{"qk_norm": false, "init_std_o": 0.00637, "init_std_up": 0.0312}
MLP neurons of a small language model. Each row is named by its layer, matrix (down: output weights) and neuron, and shows model dimensions 0-127. Each number is 128 + 32 x the weight over its row's rms, rounded and kept within 0 to 255. Numbers have three digits each.
A block is one neuron, or neurons of one layer that tend to fire together. After each block is what it responds to, as a language model described it from the Wikipedia text at the highest values.

L9.down101:079127114141069095155117119117129150106098106167066168113134109109149115126110149133178116104155183099112145091149131095105141102185096128162183140141082096142119146093191152101140126118198161112078176137134189198126106107108174108171126139135187142154133172120196125111148122128099131109155129137121094124118156181126057129109091072117130117207069097171158140122120067152190155106142
L9.down332:093108151105068188119177114127163136122089119135136113048069181121174071118167194087118135111139152131139137100190158110082116132089116050191074119137098137138154105106080122078099130136149124127094150107133128115183182095122151146167090124149198132128108133106196132192143139121101106124146165144066182116128095192131115100130148084126157159146120121140091126060219130168107158126166
L9.down338:081144054128122069157112110072121148158167076116140172097105102144089114116091114060165158149123166141115155139235144126124164172111139168132101146145050160145152080136102111114177167122040130107174135124094155143129129173074133120162151169187162090145164150147111162105132109139133087123088137063100186062120152169147070129108163191135143111120130142165114096163086080127061126106141
L9.down343:116146141129085144167119162133145160139115154162158109111189134133126121112162151122102135115119194154142118078101134131186202121124106087170104171121175134102111180165113116086123237128209101092102055116102113102167129143065146135129097118119121132144108105076151132112155133096127094106120068135156113092066131156164144139115123051124113132126122121136142117126120083114005155139134
L9.down388:148088131149145157103072151109114118109151141148129167069123143149089115052095111103080181079144089119183111178139137112068130099146141116133111165120073128185180150182124113109123097158099144147114148159127117101164139130135104066136202137147122051103087139135122134102129074155089094129120103153153191101135125133167081130114149113086166152124177135128204193095154087106099170177105
L9.down399:041143199124164153092118125146111056143155089085113069120163178147185099059143132127126145120093132131174119124106148133131170088043073165123137103109104137115116105116165066085120133177163142130106088126142095155140124080158128160129070109158082113176166136042158142090114129150125155132106134133125176160110091120150133127182158112152133030179196112099114102150150092129153119169148
L9.down704:144096155077138134169182124144162127142070037170122151160131115141141088131109145205077159073170114110118099123115206119131136083160072107114105135154070072111117086134104147154116167140118115072150077180100144124167132098107178108154150127165134137083134169175134212140098147161135203121132109175157085098151184118162123111162106130123065150155119122126134132162128155124078141162139
L9.down794:117163098164179134116144081148107051149125132138196139155113079081156093172117169176124140122193164141148103102090164168177131122109156129147112076130135181187103146085152102172118166161133176152155165132136112079149146136131083138126135161130173122141174142114129142181127111119185115119071080113131131123054127125219096130124141079101171141128088151141101101209130206127116129134157
The article "an" (also "as an", "is an", "An") before a vowel-initial word, as in "an ancient", "an escape"; sometimes "(", quote marks, or capital "L"/"An" name starts.

L3.down439:118190143089085137144083226164191136089109100099092097150129141113092116144100131101162106100178174133118121114090125128118122178137145091142153170125132116214103124103169116107097190122121158126117107133149113132172112119135099203152112100155177090114065127147107156150200138136102141140155094071102115119096129140113096126183149054140051120122140082131131115124158119113085154118138
Mostly "an" or "a" right after a preposition or verb, as in "during an", "taking an", "added an"; also suffix pieces completing words, like reconc-ile, renew-able, Instrument-al.

L4.down431:137077127140137089184166184145074097154120190134198114099091117132136121114129149117082084195152119100157103086112099055181114142133157155106149092178104179124148119128151085080179095181090089135102188058158104131145142123131154137106125096114132171116100111083081111129129155129099142150180117155137131111091164175124150086115160117179106074167138089194131094124139194175079127160116
L4.down432:114084140102059164123125143116150151111162082102098118169150156141144127098063120171097074141130148135110109173116140190139151195173154107099159112073139106075116060145096159107172149147161170112123143127069105144144139106106114090125124142131102135120137119116093158064173127137110083183111123155151130141142086163099170231137108120087115134115133118102119130188111137085120107133115
L4.down475:114110161162151130076122138158116165084108118144161116129096069126171168138128047121081107175077141165088097165171093088166125140121108113114119145117150232135098114134076146159154064126170165146050125124140092138112079159120121117117193144135103109095092178183160151133120136107186097154111167079112071105140087121126128147142159148087125123125110122158108126134161095093147103108103
L4.down556:096134173139139092076116122156119123096112145086093104135098133132159161128120092124118111084124149122156081121106161129146079125120128043143137177148123147130115157138149121159174159098110112147165148105172149144135159124125156163098083128060119162112072164175163138172192188112137104174171128150136033086123181092148129143132078154089130083091130166091121160104119093104047167150094
L4.down743:083090133105077148152157091079156156124068129106107117096152155119085177095122129104177140063139170091097113091131154160138165180091139082145156156149125147165201110130136080149126106167172195126136165130072130119147097068147221099124141063187098157158136126129091090139159101129114146130131133114164155159146098211112125080176139130107148093158125109132125099146138128146094140123135
L4.down904:120139096095092135146146182051091142100172130115126149106093174120176138144080157150128093122131119103158134082104109135095130138209097121147123150194083098120123164187163147185189175134069132100123078136016131148133112117101126177127121150082154200143048203140071129119082156118101143129141106220112115144117133154153106110083137115089118185105108127079089138151119120111131172134130
L4.down1000:128127100112083136128107135129159159145091127156183160064118164135092074153144149112123151115119122139108124099134203162063079089170116106087151132185148179145129112109121119036128065137143149183138165088186107098099106178165090066121152127088153137126084128096213107144091153140096147097154093141125146115117167123153092078103157150164121210187095094177125193137139070149119168140175
L4.down1015:142042129080115196144153154146154104099106128131151080069145159114068164098103163154137102179173139103121138177118140156173094148133072112081184143141160102100130108122095123166094163109130154099136189076088164060063188128110118113096124141142116194154153106081103098176111053145134198121136151107148153083090160126120135128174150134164138115153122108070135134125126160129144161117062
Fires on the first digit of years and days in birth or event dates, like born 1959 or October 1, and on the article an.

L9.down15:115114093179138122110122108113147126171090147163156171165164149146079114142139109088123078138214114068175160142168091133099094149140128132153125143141155149065098125117134154173146117153118170110139116151087142100168097142110069169163201132101137096155116079135115108134150149147131157123086090155127097144109140078172150120093106151146142106112095139038121118195108095079253134109095
L9.down244:100125163171150151145124105091128130101093170112135108162150175147112075087143125081105140085108091126192149158142121140097170093141102170149174114130130185144140103160163112087106162154137126145135130114163109137139166110151069102122140107093100084108147142112144155118049111072153159117120141190140099066110120178191122111166142119145131077133096072120104097133162176143227163084131
L9.down556:130120127103079128137159190091157082147123143141105188104131087121085166124128163135137112134145118139164127136150156152059156121215125142064138153106159214158100152123161142136129130155156117094147113083151118150161117153099083080126195126129108135112134088057149114164137101098124141093101146197102145122081078105127111143098155120111143099131135129061144103112115116140217148155042
L9.down595:133138168136139145119104136116137113113141127097144117171145084100124192100180161093131108078150055072162124132133146103104171123113112135157122130142160157146103128171139160100096102169169158074108159175137179154106137107086098170124110134114058116165176082134095143134138163106089110084137163194140142190134094043143111105146115135183196081092136148084163131153123107128210089180132
L9.down649:051091125120087125152118104197052114133105077123130076161129100142120161128160167102137131164192124098104154142087103110121085133147117134132143147110136139140086172139108149143191119114173113122103192193130156180109134160079113090146156061091181146112187121136107110129176127116109123158109142194066148131154151090131116107124134082165154077178096149052168108134068101069177105160120
L9.down665:117104079226132125095095063109065144120130205099147142132144137079077134122113131124145121106104081113183083138127149151085133132177136103114143156130087149131018095092162159132162149121144143157167089158115122099156156129166156157138142151120137142115153073138136131137104085144150130121137165138152106171144077093110097174106138123148089149093079099116094185156142163120170156138167
L9.down671:109046135104126140160157170127137067140146139111127143160106171170129067115175163123174110075181141080196133123087134150204164185130164108151082103044175106119087163110153127138152128060153097114118138077182159143126169068090165162121157143160104151117117076087125123186104120098100146166134047156134144186139133071101072119142142173124161206099099137158093169135073122150111106137149
L9.down900:138145126149116134089132071140124136108146124137085138134208121137138160142123110136129166147045146113152123151080160162098143128143100146167130171059073156159138100167113127163143144148112116097068081072093141071112157067147087156070171123069153169105149154087096102111083084154156124134171091058118094144136182078117154205118174141108230109096156136119135086176100130145120148084111
Given names, or their completing word pieces, at the start of a person's full name in rosters, tables and lists, e.g. John, Danny, Ian.

L4.down99:160098159151188147086101121073118135192127126101114115108149170134151169172170125123140187111151172183117107078097132073161072062112135151053140149111107087075131097136092172110160135192144188201131154115137173141103145071101139136126114077127117199091179128115134062132125184090115138158122163119126121070124124121160217143138087148164078157100104141139167123134084130134175134123152
L4.down106:163219169111133121112116177163104136113165143136180095128131162092090104041139089135083172176123130142127092142178087146160165120083124157125127111157105141092152107117200069085141133114149090122170137142136104124142111145109126157175097124136122142077213200143149106134102120122151120116206089141179135075125106079075037080160135134135151149092155154124128148158088116135132119082060
L4.down124:112132148149157137101103123114133164152113162123088097118174109117119069158169132129092104185167118153132202173100137106107117116086119083102107093126128138151152113135126095114177148099127166120148135197109079090143124104080099074136082086154098085085194109170159153168122125155114134075133198206117140071100119106161132139142168102079124170159049072132141156147114097138191166148102
L4.down139:133126128155146126115106086132071129087050124130086157184120121077167128074108121113134141204165106134192103121124088115111156143109097084112069137177110139104175099136122146104126147157154136131175171128099178159091147116084087096114095184124078162131156160117091163123074121065171141111088173099174127135072172080129127101176124139152094124114168090105152144101102158145143124111147
L4.down202:118094141175134120094123156124080059185166175134125125153136131161134171155128133071137122125178153116192163132154165153123161157145147102090149103152192211152131209175189102134156076136137141139132126156159121132139102097136098089130137135105101154130185085088103176159091140106096145100094165204115163100067135092090118127140103113135128094147134125092162143088151133171178074149083
L4.down491:148104151164086090073116128099098139158153076121125134187110106158133136174147099063145125157195107128140173127129124165095139118178071114076100140162117169143164123149152173150121109119142086153149138206175186096190136139106105122147117193119114109079194138095095142172140166132119125096133154201110147138093096071121158139164119090148152170082123100122149132082154100142110086084087
L4.down749:162138163151095104102104209146118121115125168162144112149075126106180127105109156124146110144204133122099148188166135114098133083104153078123061131164115160113161113155122151134120142172112116154188141103202141165111150112135067095157165131144130128116213135141096135118099162155127087082129143126084166093163146134146156066109120129154119096132130087094142136177152119140121117102097
L4.down866:102110153127163098198144105175088118131039198117127075146130102106149106182092097187145166136136179105108118134137094173201107152147061127128150148162147066151122076139150016139099101159128111082123116147131068132098184207121182123105107106151121121151129107101097111161131099121100160114103083115084089135138150130099132065151128121145079109148125123131149126122200144115051108102038
Tokens that finish or make up a person's given name (and sometimes surname) in bios, sports tables and plot summaries, e.g. Tyler, Alex, Marcelo.

L9.down37:134077138117090197100127131102170149091165113147153203091132157165136100122107171128125156149069186128151146066106096081103138080134129131118073146100061093171100151133078156141152097116178162172125068166173174117138145132107091096135100107168053175060138077197063182144184135150118106122098088112103077103071127197145146142151157165146135096154168134157143144136117095083191154182092
L9.down89:105082122132091137141131107141157109173065109123133200115181098168107102138067104143136077133155141117105086135136157121141117112173105144135100125125126155113024116127149125144135133140114126089133128125104110076122104154085107161117123147109097155135155173142099162091171146137118091135118145214135084170146100162174121155167151158071083108167139138109139076115161134152255091138138
L9.down181:138132105201103168098139137046115134131092181090117099112160175060116118184156095123144103131181125131123156140168120127160118075092184143025091138127085199101051103155160075148089129144170148143098155107141165065131140126090076132117109125103116114141105167170086126150109131149090096128150131129131143141079185143144170124100120119141184148126128089135147076122097132061173127139136
L9.down249:123108148124158134144108150175166062124124118125160138098125100155105148178126089162167145139116131107183124111082066137110130157127098121112095115078120125124127126161175088055123171114170104111145130147109165164114112070145125093090067120177148096144086132113144138094161146165099094140172097121107117149124085140107074120148172145117129071153091147130150152160186141155188099112177
L9.down670:138142103134124122114111136118113111119057171126156152122152151136157128120082134117132123105124112140122125130148159162114103099139171149125132065176150130098052139131161130162130081159176126135124160070101180119088146120136125186109109103112135113149177093127168126140074113103126101113074157157143113057102109122183149165102152157109129114092099158138106141084115116159255135081132
L9.down725:100131145112098101098123099129091072107137103082117103120160149169163122080118079112137099163178129100164111117099144111084117108068145132113135220094147154179112136153183082137173141105155100111135111188128119146113116101121147136103107143107087168118099130126115128125175164101142119103134109203118088119082146138125110119137111148109176156031103208061106124142105109156204169101136
L9.down743:150171099093065152141104061118102153146083153137099128127154137129163170145066165140144133182124155119117147155144122151118098141122105137167180101154156176086104153138111112131151146157144068119146181143112112124127122153110088161104079115124072157139103148138162123209073176180133095114170142050128155180156142140103171115151139119170116143162170141140051060090119095122086102158150
L9.down758:112151174122124122124160049089156089168136161140120164161119097138083163154115119131105110125156134130125122123132162107147100129127145153105082122082097140107048112133164120124075153103138136146150154164129128068169073113184126137077142115132135215092106159139092148139144133156128155113143138103138111153077124107090108164120146155110113126166126119209076074128160140093233107113159
Words directly before an upcoming proper name or title, such as "named", "as", "lost to", "called", "with", "renamed", often in cast lists and match results.

L3.down184:109139097131158085108089137080093124130114147166139101150113120076123124134205109136151097121124187135069135130127130135171158115044070136135143088145104208159055176064125077132159151157174183115150129191135052075115162123145148140134143114120091103171170136142095121171072194123100067185125167100076127078171098159160166144131089057134136100148189142067090115089134116083124098115084
Final piece of a transitive verb, or the word to, just before its object, such as expl-ores the, conf-irm this, evacu-ate Poland.

L3.down658:135147103108083125117108159077152124118124160141123057230118148169110105096134160172172128125112127151193131160129119146120102159107064127105159181135151143141168168154194142102145092100152131137170137186188112072177101115205090133129074133108150127047117104136107177132102134164171096077127206115171115108135108139083145139105119065102189131152087092128165160157098103096177148075088
First names or first word-pieces that open a person's full name, often after a table pipe or a period, such as George, Simon, Rich(ard).